python train.py --num_hidden_layers=11 --num_attention_heads=5 --parallel_block=false --final_lr_fraction=0.0
MLP neurons of a small language model. Each row is named by its layer, matrix (up: input weights) and neuron, and shows model dimensions 32-127. Each number is 200 + 40 x the weight over its row's rms, rounded and kept within 0 to 999.
After each neuron's rows, "fires on" lists the tokens most often at its 100 highest values on Wikipedia text that the model never trained on. A number after a token or word is its count.

L5.up6,244,181,223,241,233,210,231,185,197,189,173,251,224,148,202,158,251,218,135,281,199,131,267,209,187,199,295,184,197,226,256,266,201,229,204,241,244,167,222,216,179,247,187,195,163,246,149,213,136,167,163,176,146,160,163,163,201,272,193,282,216,261,186,150,170,197,223,230,199,168,169,202,202,219,247,108,174,211,205,238,147,172,193,260,128,240,199,186,265,190,147,158,116,186,148,216
fires on: "'" 36, " fa" 15, " he" 8, " be" 8, "n" 7

L7.up131,205,276,144,175,228,198,206,253,258,204,274,129,203,154,187,147,180,215,189,169,140,167,180,168,154,200,171,209,195,147,210,176,208,206,266,212,160,163,159,236,236,207,106,204,250,183,252,176,234,207,157,275,214,180,237,220,210,193,177,243,182,207,192,243,216,238,247,207,188,205,147,215,171,208,176,243,134,228,233,181,141,300,225,155,201,188,220,203,170,167,247,192,166,286,223,148
fires on: " the" 23, " of" 20, "ation" 5, "ed" 4, "s" 4, "hi" 4

L5.up76,278,144,227,113,193,230,138,213,124,176,197,159,151,180,95,185,150,217,167,201,206,266,190,161,240,207,173,198,201,193,214,210,305,202,164,270,198,187,192,267,214,258,284,234,170,173,222,204,214,97,173,167,239,214,219,151,198,226,102,183,234,313,184,196,171,209,142,190,224,220,234,151,218,189,181,153,224,153,180,205,207,211,237,266,208,157,181,194,197,200,200,280,197,203,202,158
fires on: " and" 17, " life" 8, "ter" 7, "ation" 7, "ar" 6, "ly" 6

L5.up26,232,209,169,200,183,244,197,237,169,128,142,245,164,196,175,196,220,161,248,201,103,141,223,145,153,192,138,193,216,194,248,219,170,150,172,163,156,310,193,192,213,237,169,220,214,253,216,214,173,268,180,211,162,148,314,102,226,198,253,222,248,217,163,236,190,190,173,183,165,170,228,269,199,172,245,172,270,210,252,223,165,232,271,173,151,261,117,245,254,191,220,234,220,203,241,246
fires on: "le" 15, "la" 9, "it" 8, "ly" 7, "if" 7, "duc" 7

L4.up207,209,176,158,235,275,194,184,197,204,228,142,118,193,188,190,161,225,209,173,282,184,283,159,200,230,226,162,185,212,249,187,253,247,158,148,172,170,210,175,231,202,227,164,238,144,251,214,197,149,151,245,211,231,212,196,175,134,267,199,201,172,195,191,209,227,204,185,212,152,237,249,174,188,128,175,231,232,254,252,171,280,185,182,247,153,179,158,168,185,241,142,167,220,131,222,271
fires on: "n" 28, "p" 25, " pa" 14, "ma" 6, "mp" 5

L5.up192,248,244,193,202,209,225,201,174,201,291,190,74,233,241,184,218,177,187,211,145,103,173,252,194,182,184,211,261,130,252,147,237,213,182,211,305,182,137,296,140,206,127,193,221,218,252,248,161,163,150,228,199,195,196,238,191,208,105,233,257,249,188,164,151,220,199,167,178,222,221,171,174,189,200,222,230,142,193,276,198,189,250,180,177,171,156,184,125,185,197,180,146,208,170,303,239
fires on: "s" 31, "a" 7, "w" 5, "ated" 4, "b" 4

L2.up470,213,114,220,236,164,144,215,158,231,223,139,163,268,227,177,198,181,223,150,241,188,182,154,174,233,232,171,222,235,184,233,248,145,181,167,221,240,225,205,249,207,201,141,183,230,211,242,175,194,166,190,157,160,204,224,187,147,256,177,264,197,165,199,186,227,140,128,204,102,179,278,206,159,214,172,242,212,202,180,202,145,226,148,161,146,177,166,276,252,177,140,199,215,91,203,215
fires on: "al" 41, "el" 20, "ur" 9, "da" 4, "ric" 4

L7.up11,299,215,221,176,168,285,174,261,225,330,248,187,207,181,158,127,182,228,185,240,221,224,233,195,153,193,166,230,182,236,243,157,221,271,227,217,235,212,228,209,220,191,169,258,244,222,204,208,203,150,248,183,205,237,135,243,205,215,246,193,158,164,240,165,155,244,190,173,195,240,211,189,200,205,239,161,133,175,172,221,219,159,121,240,175,256,204,187,147,156,146,215,131,196,141,215
fires on: " ch" 35, " Ch" 26, " Gu" 12, "y" 10, " Bu" 7, " ex" 4

L5.up501,203,156,189,276,210,164,186,220,226,161,196,144,182,293,209,259,151,231,263,188,144,173,157,191,180,221,142,223,188,220,255,211,180,254,274,248,162,152,133,200,239,259,190,169,212,203,184,166,187,189,176,165,198,191,162,213,169,246,210,261,193,220,148,129,233,252,200,167,239,267,203,219,149,218,183,193,212,171,224,168,174,206,220,164,137,203,203,250,197,250,242,187,184,295,214,186
fires on: "ner" 12, " father" 10, "or" 9, "in" 8, "er" 7, "ute" 6

L5.up93,224,119,179,172,206,206,137,193,202,178,230,275,219,146,240,176,173,211,231,187,136,146,291,222,215,221,295,189,226,193,99,205,253,246,137,222,159,218,206,160,169,283,201,259,192,188,171,199,210,246,137,286,218,139,169,196,233,204,193,138,211,238,231,240,206,225,238,253,133,286,212,239,220,161,165,245,219,161,228,217,216,154,286,145,143,180,242,175,196,176,146,204,187,161,216,172
fires on: "oc" 17, "us" 10, "ough" 10, "uck" 7, " 18" 6, "pa" 5

L4.up491,233,173,200,121,204,197,196,167,212,150,217,217,119,184,166,256,184,192,218,138,168,218,195,142,96,237,244,211,141,211,243,154,247,211,236,185,194,112,216,188,125,197,237,128,259,185,177,220,268,217,203,221,195,180,210,184,282,180,251,220,302,246,183,263,211,196,202,232,248,215,177,233,129,237,219,263,235,141,167,178,212,182,176,182,178,206,250,141,215,193,162,200,184,225,191,210
fires on: "ed" 17, "age" 15, " Go" 13, "ved" 11, "ated" 11

L4.up258,155,151,123,210,242,225,201,207,211,129,212,256,176,193,182,188,287,218,245,208,185,130,163,148,143,213,206,162,279,186,82,202,189,240,221,256,168,184,158,236,182,134,178,194,220,258,161,245,181,167,266,215,187,135,236,252,175,207,171,173,228,171,248,132,172,219,180,104,193,268,208,185,185,134,191,248,242,198,194,219,193,174,227,186,200,154,206,204,283,206,233,284,195,192,173,246
fires on: "ly" 18, "." 10, "th" 9, "os" 8, " not" 8, " of" 7

L2.up184,224,230,212,226,137,173,192,224,195,151,173,180,193,192,222,236,208,241,211,151,273,118,298,155,126,228,236,231,172,163,157,139,222,214,194,180,158,188,257,162,244,185,174,198,264,129,151,167,157,148,231,185,208,213,211,264,183,271,189,132,193,251,185,163,255,285,237,191,232,264,165,167,251,125,141,209,283,198,212,230,196,175,230,222,265,167,200,145,205,190,247,213,198,257,185,225
fires on: "s" 24, "it" 10, "am" 8, "a" 7, "press" 6, "sa" 6

L5.up137,206,219,227,176,170,194,102,196,246,212,210,166,187,157,217,123,199,198,222,133,210,174,196,246,248,224,117,147,229,203,178,174,219,141,213,226,189,219,236,142,261,218,264,222,275,225,196,246,252,157,240,186,211,204,217,183,187,200,178,202,254,215,198,173,256,218,174,179,195,252,211,196,155,225,255,185,221,192,189,233,186,218,136,191,108,154,140,159,172,225,130,171,182,200,203,173
fires on: "," 42, "n" 19, "ra" 10, "e" 7, "er" 6

L4.up186,222,350,231,135,234,135,225,171,177,161,200,219,226,152,193,201,166,204,154,244,216,267,261,249,155,244,185,200,221,179,147,251,154,214,159,150,198,224,213,241,216,231,217,188,228,157,197,214,183,162,108,123,282,224,183,233,98,219,225,164,193,164,161,190,198,176,194,134,239,179,249,164,164,260,196,216,226,227,192,199,283,220,201,158,256,240,253,257,219,140,192,235,224,153,245,193
fires on: "im" 17, "h" 13, "re" 10, "ma" 8, " of" 6, "fa" 5

L2.up259,253,185,209,195,237,219,224,190,224,135,256,295,236,285,184,141,236,130,200,226,283,235,175,255,157,161,194,215,103,237,177,246,170,179,166,199,134,183,181,186,212,177,197,142,192,150,192,163,202,272,208,206,212,187,232,119,241,218,172,132,199,195,224,211,209,145,152,169,210,159,101,215,215,224,214,227,185,221,142,123,189,220,186,207,178,252,268,247,182,254,219,206,244,210,199,174
fires on: "s" 61, "History" 11, "Career" 6, "ography" 5, "ies" 5

L5.up298,227,169,173,127,264,253,182,244,271,218,223,209,212,273,244,73,251,156,230,171,224,144,217,270,154,85,183,251,188,172,188,189,226,187,208,213,263,168,249,264,248,174,219,282,208,250,203,181,237,166,248,175,154,243,212,160,194,226,226,206,219,129,183,210,171,134,111,114,228,195,250,155,128,187,158,249,217,147,213,215,137,195,205,174,228,220,218,247,182,200,211,196,175,206,187,164
fires on: "s" 84

L4.up180,193,88,194,247,193,192,181,224,227,237,186,190,218,179,199,251,230,206,241,205,91,180,142,158,253,189,197,233,208,241,195,189,183,241,273,156,219,234,200,311,195,225,236,168,168,132,240,189,173,216,215,198,222,182,201,181,181,254,222,186,200,188,106,183,172,200,169,188,171,281,225,213,129,155,135,184,168,184,246,211,230,223,221,149,179,198,254,221,200,248,171,154,217,231,246,134
fires on: "ba" 28, " Ca" 13, " Da" 10, "se" 8, " pa" 7, " part" 5

L5.up153,247,201,265,228,177,232,209,200,168,205,124,108,175,211,195,106,204,231,292,179,158,189,137,171,251,173,197,155,141,223,228,226,216,297,251,212,231,156,217,172,165,229,218,164,153,281,160,200,173,211,186,218,135,205,249,311,136,201,182,254,173,233,156,177,184,183,253,184,201,270,261,244,138,181,165,158,175,233,323,176,239,177,221,241,221,240,152,135,190,196,204,164,206,194,274,233
fires on: " b" 55, " p" 9, "00" 7, "c" 4

L2.up323,232,205,283,206,232,165,258,106,188,227,230,178,185,196,178,244,239,271,163,211,189,251,196,188,164,186,231,176,203,295,214,49,223,240,163,199,145,177,187,203,167,200,157,271,183,244,223,171,245,185,190,162,264,120,227,243,202,202,142,268,231,126,215,221,200,198,225,159,121,180,220,157,251,141,197,195,244,183,182,159,194,201,203,165,178,237,226,230,234,100,240,190,169,232,147,177
fires on: "s" 86, "le" 6

L4.up292,199,234,220,278,232,237,189,193,245,183,258,221,215,191,175,225,251,220,228,155,236,214,209,178,137,201,177,168,243,244,253,177,189,242,217,185,262,202,127,233,189,217,287,292,243,219,143,238,184,207,194,173,210,175,189,220,175,292,133,226,167,175,259,164,193,211,190,225,152,154,258,172,205,156,245,199,189,215,192,294,147,195,148,210,156,138,213,159,260,168,254,175,179,220,214,225
fires on: "if" 14, "and" 14, "um" 12, " it" 11, "id" 7, "t" 7

L5.up126,206,226,222,131,266,161,153,134,173,112,219,238,198,202,257,227,200,171,162,147,166,240,214,265,204,158,210,182,179,190,148,258,159,238,217,193,150,264,205,232,191,177,185,232,216,186,195,231,183,254,199,202,162,153,162,181,248,149,190,260,194,281,233,162,247,172,218,186,287,191,162,232,190,249,172,266,213,268,128,135,174,144,255,159,252,230,200,155,195,236,219,218,140,135,195,229
fires on: "." 21, "y" 11, "ie" 11, "o" 10, "s" 7, "ade" 6

L2.up28,225,233,171,245,204,233,191,218,201,269,189,210,159,196,217,195,191,185,320,143,128,221,118,183,228,130,149,250,161,187,204,193,214,156,194,239,228,172,161,213,209,136,118,147,276,129,232,246,197,170,186,215,250,170,268,195,195,231,142,206,208,231,114,178,235,178,184,202,290,258,183,230,184,184,187,167,216,223,226,185,246,215,128,231,227,152,228,208,253,217,141,211,181,179,226,197
fires on: " bo" 55, "st" 18, " se" 11, " made" 8

L5.up277,299,176,184,211,221,120,205,172,171,230,190,221,215,175,188,211,136,201,129,217,238,157,189,280,191,181,278,208,159,231,230,150,222,255,259,230,203,177,195,191,190,243,205,220,159,140,215,229,177,218,176,206,239,225,161,215,216,192,151,172,170,167,202,287,182,301,214,192,191,228,205,292,132,147,159,134,157,206,180,218,176,146,219,225,201,218,231,144,210,211,189,225,240,186,227,187
fires on: " con" 23, "s" 16, "cc" 11, "ter" 11, "cur" 7, "b" 7

L2.up47,283,217,116,142,159,174,205,226,242,240,263,231,180,203,179,149,206,186,114,143,234,142,209,154,205,164,271,138,266,198,188,212,216,258,178,140,223,213,217,173,219,164,189,187,194,275,189,133,185,191,240,166,163,140,217,181,225,200,209,254,165,185,185,212,204,306,215,242,218,165,145,245,166,185,191,191,201,211,189,241,185,249,233,158,184,242,210,180,261,286,136,188,210,204,157,227
fires on: "min" 17, "0" 11, "D" 10, "log" 9, "ction" 8

L5.up314,252,192,148,194,198,189,151,175,233,198,189,269,215,250,108,165,212,242,245,159,164,143,134,188,196,240,267,167,205,231,244,183,173,239,233,238,176,189,292,161,139,216,178,201,316,231,119,243,189,164,145,147,156,258,215,187,180,191,216,260,206,204,236,225,285,187,181,180,188,210,158,215,251,120,158,166,253,235,182,250,178,288,167,160,131,157,194,145,304,281,192,217,254,89,151,202
fires on: "er" 27, " |" 16, "ter" 10, "ver" 7, "n" 6

L5.up259,144,162,215,193,188,251,210,288,186,269,209,229,245,145,175,162,171,238,221,164,138,235,128,269,199,232,174,247,202,235,159,186,190,229,186,225,262,201,236,183,172,208,189,276,258,187,217,226,132,226,211,236,140,166,129,203,209,251,194,255,210,208,185,172,241,243,238,249,169,187,201,154,159,121,192,177,185,190,311,193,188,210,196,208,203,274,219,173,206,196,154,191,174,304,212,249
fires on: "'" 37, "ll" 14, "st" 6, " per" 5, "tt" 4

L4.up507,211,198,178,169,241,185,188,123,186,266,193,186,175,236,220,199,191,214,121,178,248,238,188,232,259,154,246,192,185,176,170,155,215,153,217,126,242,199,208,207,204,279,133,176,193,156,204,280,155,211,187,121,202,188,189,99,165,161,158,231,121,185,257,231,228,249,269,201,170,204,167,229,264,142,273,273,276,214,157,216,156,190,287,216,233,233,260,144,217,196,169,204,176,269,262,196
fires on: "t" 35, "ot" 10, "at" 9, "et" 9, "up" 7

L5.up403,232,216,210,204,265,213,143,285,224,145,178,229,149,179,194,129,174,194,208,204,212,215,195,278,207,197,174,172,198,269,187,91,181,192,216,207,286,213,182,216,161,171,249,218,214,221,315,236,201,200,150,201,179,246,210,254,233,174,177,266,273,179,154,188,214,178,171,114,153,109,224,152,232,267,210,229,281,168,200,217,167,162,183,242,186,206,147,201,254,128,224,122,156,170,256,217
fires on: " p" 27, "d" 17, " b" 17, " tr" 9, " bo" 8

L4.up312,197,210,217,158,248,166,222,206,173,217,189,232,194,184,209,128,207,194,156,218,201,219,210,205,195,220,250,199,229,147,208,230,217,187,240,269,257,213,184,153,182,218,179,160,249,145,160,190,212,232,172,274,88,186,180,223,239,280,128,144,263,164,196,216,276,120,199,218,195,211,257,257,145,223,245,245,210,234,218,167,143,204,156,218,252,154,216,132,265,194,126,228,188,212,212,232
fires on: "ur" 12, "ion" 11, "our" 11, "ction" 10, "al" 9, "art" 9

L7.up410,253,188,162,228,241,237,154,208,185,250,93,181,190,208,284,191,263,182,197,179,247,264,211,210,169,158,156,194,158,261,160,206,146,227,179,223,186,151,303,178,151,210,190,219,272,191,213,236,142,177,227,158,236,197,238,259,164,284,211,154,214,147,251,192,290,137,142,179,203,211,210,208,238,230,158,243,195,231,214,218,127,190,270,147,221,236,189,152,187,168,216,131,152,201,225,226
fires on: "s" 36, "-" 16, " p" 9, "E" 8, "ab" 8, "f" 5

L2.up283,184,183,189,174,223,207,268,187,253,198,206,185,224,221,136,206,225,261,230,246,225,168,148,214,225,169,132,167,200,173,223,166,203,199,206,211,197,236,198,152,250,236,208,201,139,225,182,214,179,197,177,110,186,145,195,247,192,181,228,200,271,232,218,203,170,162,260,254,206,299,196,244,158,259,198,170,165,213,207,234,169,157,172,131,170,168,263,229,198,250,138,198,205,183,177,229
fires on: "el" 21, "ea" 10, "ol" 9, "ie" 8, "oc" 8, "ja" 8

L4.up455,209,247,251,234,160,124,170,170,247,198,251,205,207,246,162,181,173,204,181,115,127,233,208,205,215,267,237,164,256,240,211,191,152,175,160,258,173,216,252,188,173,242,146,192,171,187,182,192,176,224,276,227,209,143,70,183,139,227,221,167,286,175,177,161,225,172,181,173,213,283,167,164,203,150,223,264,199,149,244,193,207,196,213,278,213,231,216,227,268,111,174,179,113,217,231,179
fires on: "\n" 88, "pi" 4

L5.up213,181,106,312,212,183,156,223,117,245,178,242,226,180,203,185,153,181,192,215,207,190,115,160,155,184,153,230,237,178,242,178,221,186,157,160,253,185,226,199,192,198,199,147,201,252,260,220,272,207,160,130,159,198,174,253,254,243,137,204,243,218,130,184,174,265,204,250,199,133,177,176,192,181,240,217,254,81,193,218,193,141,173,207,215,132,215,207,201,314,146,235,217,208,221,154,219
fires on: "ly" 23, "ed" 21, "lo" 8, "on" 8, "er" 5, " not" 5

L2.up115,211,178,142,215,237,201,144,199,156,180,270,228,182,185,247,228,206,187,136,237,143,166,201,129,217,166,265,216,192,241,265,173,214,123,138,148,178,171,205,172,245,199,183,188,72,200,236,230,227,229,186,177,178,238,153,159,226,269,298,215,234,253,262,251,260,114,207,189,171,151,209,206,229,204,190,211,225,232,192,201,238,134,225,147,162,134,199,166,219,268,231,187,195,217,166,211
fires on: "ol" 19, "ri" 19, " U" 16, "re" 11, "y" 8, "e" 7

L4.up182,181,189,263,282,174,190,257,154,107,100,275,260,182,219,183,243,183,168,194,201,165,184,216,197,186,182,127,202,177,162,242,149,250,214,217,244,188,173,184,149,191,158,232,148,255,135,278,216,182,220,228,219,191,265,190,183,176,256,219,232,199,168,203,260,246,284,247,153,196,257,243,221,176,233,210,202,159,191,225,196,202,247,217,213,174,208,262,154,194,207,175,230,117,188,187,265
fires on: "-" 69, "un" 15, "ter" 6, "b" 5

L4.up116,234,165,323,168,232,205,200,172,189,211,164,180,175,219,271,168,241,163,123,267,219,178,177,231,217,167,180,220,213,257,182,175,215,166,160,225,151,157,108,237,186,214,161,202,163,148,198,206,209,144,285,157,182,203,192,222,220,232,219,244,191,101,257,263,227,158,208,162,182,211,183,197,248,229,173,188,221,140,231,173,221,238,203,111,159,212,221,219,125,228,238,236,243,212,183,267
fires on: "s" 40, " |" 20, "a" 19, "en" 8, "all" 6

L5.up365,219,179,182,226,154,141,248,125,179,169,156,189,268,170,195,240,143,190,134,231,192,262,211,148,210,170,184,118,179,253,180,238,212,236,225,233,252,218,161,190,229,245,150,194,242,178,215,208,255,199,222,225,203,238,273,184,236,214,219,238,170,207,183,252,166,190,171,156,186,230,256,249,257,218,165,212,196,202,181,287,218,161,221,220,217,154,168,185,117,164,192,265,194,252,193,231
fires on: "lo" 27, "ly" 15, " also" 10, "ter" 8, " of" 8

L2.up412,188,209,175,197,245,235,249,116,197,187,138,212,122,158,165,133,177,218,174,174,157,243,193,194,204,200,222,237,138,205,225,199,270,160,105,157,131,189,221,245,192,225,237,300,242,209,195,191,216,195,261,260,327,182,196,230,174,172,270,254,220,224,201,187,211,153,194,235,214,237,173,215,169,148,181,176,207,173,177,175,279,205,256,239,248,229,239,130,210,213,125,182,183,229,193,158
fires on: "ed" 100

L4.up411,193,223,218,199,182,281,150,168,255,152,187,208,148,227,176,183,146,238,254,125,166,222,188,164,231,258,184,184,196,313,136,185,198,116,119,276,206,226,184,182,167,175,246,165,196,205,205,255,249,201,243,235,212,188,199,210,228,219,130,209,189,223,165,257,222,174,309,222,191,187,229,211,290,123,258,206,187,228,171,135,157,150,238,220,273,172,276,210,152,165,173,220,186,158,186,174
fires on: "ed" 15, "in" 14, "n" 14, " from" 8, "ted" 8, "s" 7

L2.up303,225,248,189,248,276,214,143,253,203,188,264,253,174,184,187,241,163,231,211,154,144,260,218,231,176,173,190,140,230,233,196,174,170,161,170,239,212,187,197,211,241,150,204,195,261,133,185,194,227,204,224,171,191,237,246,239,227,194,221,172,250,260,180,195,182,234,235,232,149,112,242,142,188,241,150,211,189,217,234,229,274,222,240,223,198,225,180,256,243,188,237,169,161,178,150,179
fires on: " German" 19, "k" 16, "re" 13, "om" 11, "z" 10

L2.up278,252,159,179,285,233,205,271,287,207,186,163,243,244,162,213,139,246,263,212,166,188,225,196,195,218,202,202,251,217,133,140,193,184,161,169,143,188,171,135,183,238,235,242,165,216,202,201,184,262,144,191,188,256,194,219,126,169,246,166,198,247,189,219,184,194,216,181,223,200,263,141,289,205,178,108,216,210,106,242,171,221,253,217,193,177,219,192,184,316,162,254,124,247,197,133,188
fires on: "ly" 56, "th" 23, "ed" 7, " sub" 4

L4.up40,220,222,180,197,259,262,206,109,230,179,210,280,240,221,175,209,201,214,180,156,200,137,174,192,224,205,265,244,218,235,214,205,214,261,180,169,155,193,211,141,239,220,243,201,160,161,219,140,206,165,174,118,226,238,215,185,198,154,252,218,248,207,144,249,164,159,161,261,196,201,213,124,206,170,166,215,191,187,195,189,263,148,163,207,222,175,199,212,223,135,263,229,175,116,199,195
fires on: "la" 26, "c" 10, "i" 9, "ar" 8

L4.up476,184,327,192,194,215,181,138,180,230,204,189,231,270,231,164,242,212,163,178,196,147,197,165,127,180,208,194,250,214,253,196,246,184,230,158,161,125,268,231,219,253,180,142,151,193,238,222,208,179,162,118,102,177,171,163,173,221,198,184,155,266,268,171,226,193,124,237,182,189,204,239,164,157,184,123,260,163,229,156,231,222,163,106,197,273,228,184,186,214,195,254,235,230,216,200,232
fires on: "i" 14, "x" 12, "ea" 9, "ft" 8, "tin" 8, "lo" 7

L2.up338,226,257,136,212,277,208,233,255,257,150,145,178,153,160,209,252,203,249,256,194,153,283,147,208,226,197,194,107,231,208,260,263,216,251,214,160,242,192,201,240,189,148,167,264,157,239,125,191,217,155,204,220,215,193,245,175,231,210,134,200,155,198,274,188,305,188,217,249,154,163,264,260,197,158,178,200,280,160,176,175,144,184,142,199,166,169,201,192,159,249,322,185,166,230,181,205
fires on: " it" 37, "and" 21, "il" 11, "id" 10, "tro" 6, "um" 4

L5.up52,145,234,185,224,265,143,207,303,269,159,175,173,195,222,162,180,175,162,208,255,182,201,162,163,144,247,232,186,236,183,231,185,190,145,203,199,179,161,198,294,255,229,201,167,211,226,148,126,222,197,209,229,256,140,185,181,152,212,161,172,200,175,196,173,220,224,276,183,181,200,232,191,151,206,138,230,200,157,164,277,159,201,211,230,148,121,219,170,270,200,226,261,224,172,201,163
fires on: "s" 22, "ver" 14, " more" 6, "on" 6, "ally" 6

L7.up385,202,195,269,206,201,254,227,228,268,216,151,187,98,192,214,241,221,191,194,193,236,258,271,137,193,228,171,208,226,265,217,195,276,212,123,209,174,191,194,208,173,257,151,189,199,271,214,201,193,193,181,212,207,150,228,256,162,224,232,195,97,290,120,180,178,220,175,227,146,208,158,194,174,221,124,132,186,208,196,224,229,220,183,96,276,226,175,205,182,225,123,224,177,94,266,199
fires on: " " 30, "e" 10, " \"" 9, " g" 7, "ed" 6, " un" 6

L5.up219,210,169,249,190,152,174,250,213,152,229,170,185,147,191,185,200,245,186,209,204,106,203,147,180,234,213,199,262,172,273,192,213,180,235,219,175,264,188,259,254,172,224,198,128,212,167,195,234,167,169,180,192,287,135,182,148,200,238,205,252,183,291,198,177,171,176,252,187,192,183,249,160,205,201,99,149,177,172,236,229,284,183,198,140,182,246,208,196,231,132,199,108,187,225,184,243
fires on: " up" 19, " out" 16, "d" 12, " Ab" 10

L5.up469,123,203,135,170,187,166,191,252,185,191,246,162,155,137,171,258,206,171,147,159,196,199,184,171,151,258,219,98,258,130,216,200,217,252,220,210,168,193,215,142,220,164,206,199,197,226,176,165,191,219,206,195,204,246,216,265,246,128,178,252,241,222,206,290,141,207,225,240,283,160,192,205,215,166,256,214,206,214,198,165,210,219,203,161,211,218,165,203,307,134,174,143,213,197,161,170
fires on: " and" 29, "z" 14, "s" 9, "it" 7, "th" 7, "re" 6

L4.up150,236,233,192,171,197,165,272,302,253,174,143,202,197,225,130,153,256,160,234,211,250,133,176,180,284,244,177,209,248,178,202,161,235,235,216,196,220,130,181,110,205,204,203,224,155,222,213,168,238,207,233,249,127,227,240,149,188,205,230,198,164,164,251,296,168,151,248,177,176,187,198,193,158,196,136,185,195,224,253,227,151,180,258,191,154,232,237,213,146,214,263,228,256,156,183,185
fires on: " more" 19, "it" 18, " imp" 10, "ci" 8, "ver" 7

L4.up123,196,163,124,212,206,215,191,178,189,198,115,192,199,147,174,183,164,270,196,168,228,224,201,286,173,220,214,204,237,249,213,196,290,211,262,188,123,190,201,178,283,217,146,221,167,153,93,193,203,122,208,196,168,246,172,255,200,207,182,85,208,289,274,202,144,181,184,159,139,207,155,165,271,201,134,234,186,186,258,235,212,203,221,196,136,215,215,257,242,213,200,219,167,151,247,165
fires on: "ir" 24, "us" 19, "Species" 9, "oc" 7, "rt" 6, "il" 5

L2.up86,232,229,231,225,256,122,246,156,156,204,236,192,313,144,215,258,206,195,174,211,246,167,167,146,224,232,190,203,182,182,100,233,214,174,292,256,215,151,149,231,228,216,258,219,162,271,253,214,113,179,213,213,211,151,173,229,203,202,235,175,246,199,228,172,264,188,201,215,180,143,187,158,130,201,202,217,159,172,299,231,224,194,188,163,136,184,199,189,217,172,186,223,171,226,177,198
fires on: "vi" 18, "now" 12, " like" 12, "und" 8, " is" 8

L4.up222,156,183,193,148,208,213,132,169,271,206,188,190,149,212,153,245,206,214,226,248,160,260,203,180,245,165,237,199,222,185,265,199,210,268,167,139,206,170,188,144,141,114,236,199,241,172,194,253,215,208,191,278,287,130,231,165,175,196,230,226,100,308,149,164,222,111,221,193,200,204,224,178,264,190,182,190,206,218,164,180,235,129,175,200,194,223,229,223,258,268,136,199,135,183,202,161
fires on: "th" 37, "ed" 12, "us" 7, " success" 6, "co" 6

L4.up498,190,255,208,241,245,191,148,211,196,145,190,188,141,180,198,153,247,205,111,239,163,195,175,247,191,245,156,193,218,269,160,225,234,245,210,186,162,225,179,241,186,220,235,213,169,285,192,227,245,201,195,179,230,162,166,186,175,164,203,195,202,170,170,231,235,136,170,288,150,197,182,116,129,197,203,169,232,178,162,124,251,213,290,189,243,195,227,233,242,192,128,151,160,247,201,209
fires on: "ct" 27, "k" 20, "ute" 12, "ward" 8, "der" 4, "de" 4

L7.up392,270,216,163,208,182,177,261,209,234,188,218,185,203,225,113,168,158,216,118,264,196,190,172,197,188,206,153,206,231,212,219,213,148,286,225,224,178,152,263,203,154,251,207,173,186,167,223,260,231,320,296,265,134,187,172,141,149,174,164,217,148,162,159,283,206,188,209,200,211,255,167,168,153,160,207,151,212,162,222,267,179,217,183,190,208,173,226,248,136,253,203,192,168,146,218,159
fires on: " had" 29, " over" 26, " has" 19, " inter" 7

L4.up104,260,220,254,159,154,158,217,198,252,208,183,154,248,180,196,122,273,242,212,217,235,186,215,154,248,268,169,260,191,253,132,210,181,183,213,182,229,205,144,263,194,23,274,176,278,213,129,192,247,230,208,116,178,223,257,157,218,262,259,140,213,194,209,163,170,217,215,176,217,225,174,157,220,286,152,240,213,143,227,220,167,166,261,148,228,197,193,242,302,172,221,183,124,175,204,244
fires on: "ly" 13, "ish" 10, "li" 8, "udi" 8, "all" 6, " of" 6

L7.up239,203,276,218,298,258,256,221,194,194,208,192,151,143,234,166,201,167,199,148,230,203,262,234,186,169,205,209,239,288,157,250,263,248,158,162,158,166,176,276,174,264,133,170,205,218,178,217,154,190,225,221,252,213,181,213,166,182,231,174,196,175,170,178,249,189,198,186,184,177,231,214,183,187,155,289,186,232,172,174,224,190,173,203,262,155,249,241,225,224,159,190,195,177,188,229,228
fires on: "\n" 45, "-" 33, "ite" 5, "ul" 4, "/" 4

L2.up85,171,155,188,176,217,237,182,240,223,175,322,219,181,256,176,160,152,231,221,255,119,191,165,145,200,198,152,220,219,250,140,230,133,272,218,244,116,171,251,208,169,169,122,215,192,192,225,240,241,198,233,282,253,150,172,181,189,176,157,235,180,209,111,165,221,231,255,242,165,193,218,137,180,203,170,215,242,277,156,213,235,157,226,260,169,248,203,203,246,214,207,197,201,211,236,139
fires on: " con" 24, "cur" 9, " built" 9, "house" 8, " plan" 8, "ed" 7

L2.up439,180,177,221,171,186,168,230,228,204,162,202,228,212,145,187,202,167,270,178,171,146,212,168,152,221,253,215,226,179,183,189,238,211,209,239,239,193,193,316,218,158,164,136,197,145,218,187,199,236,170,267,162,243,213,144,231,208,187,196,207,201,266,215,212,232,114,253,246,100,146,228,234,210,150,205,226,166,204,243,195,179,236,177,181,268,166,145,201,214,325,182,265,181,163,198,150
fires on: "o" 18, "se" 17, "." 15, "e" 13, "im" 11, "y" 9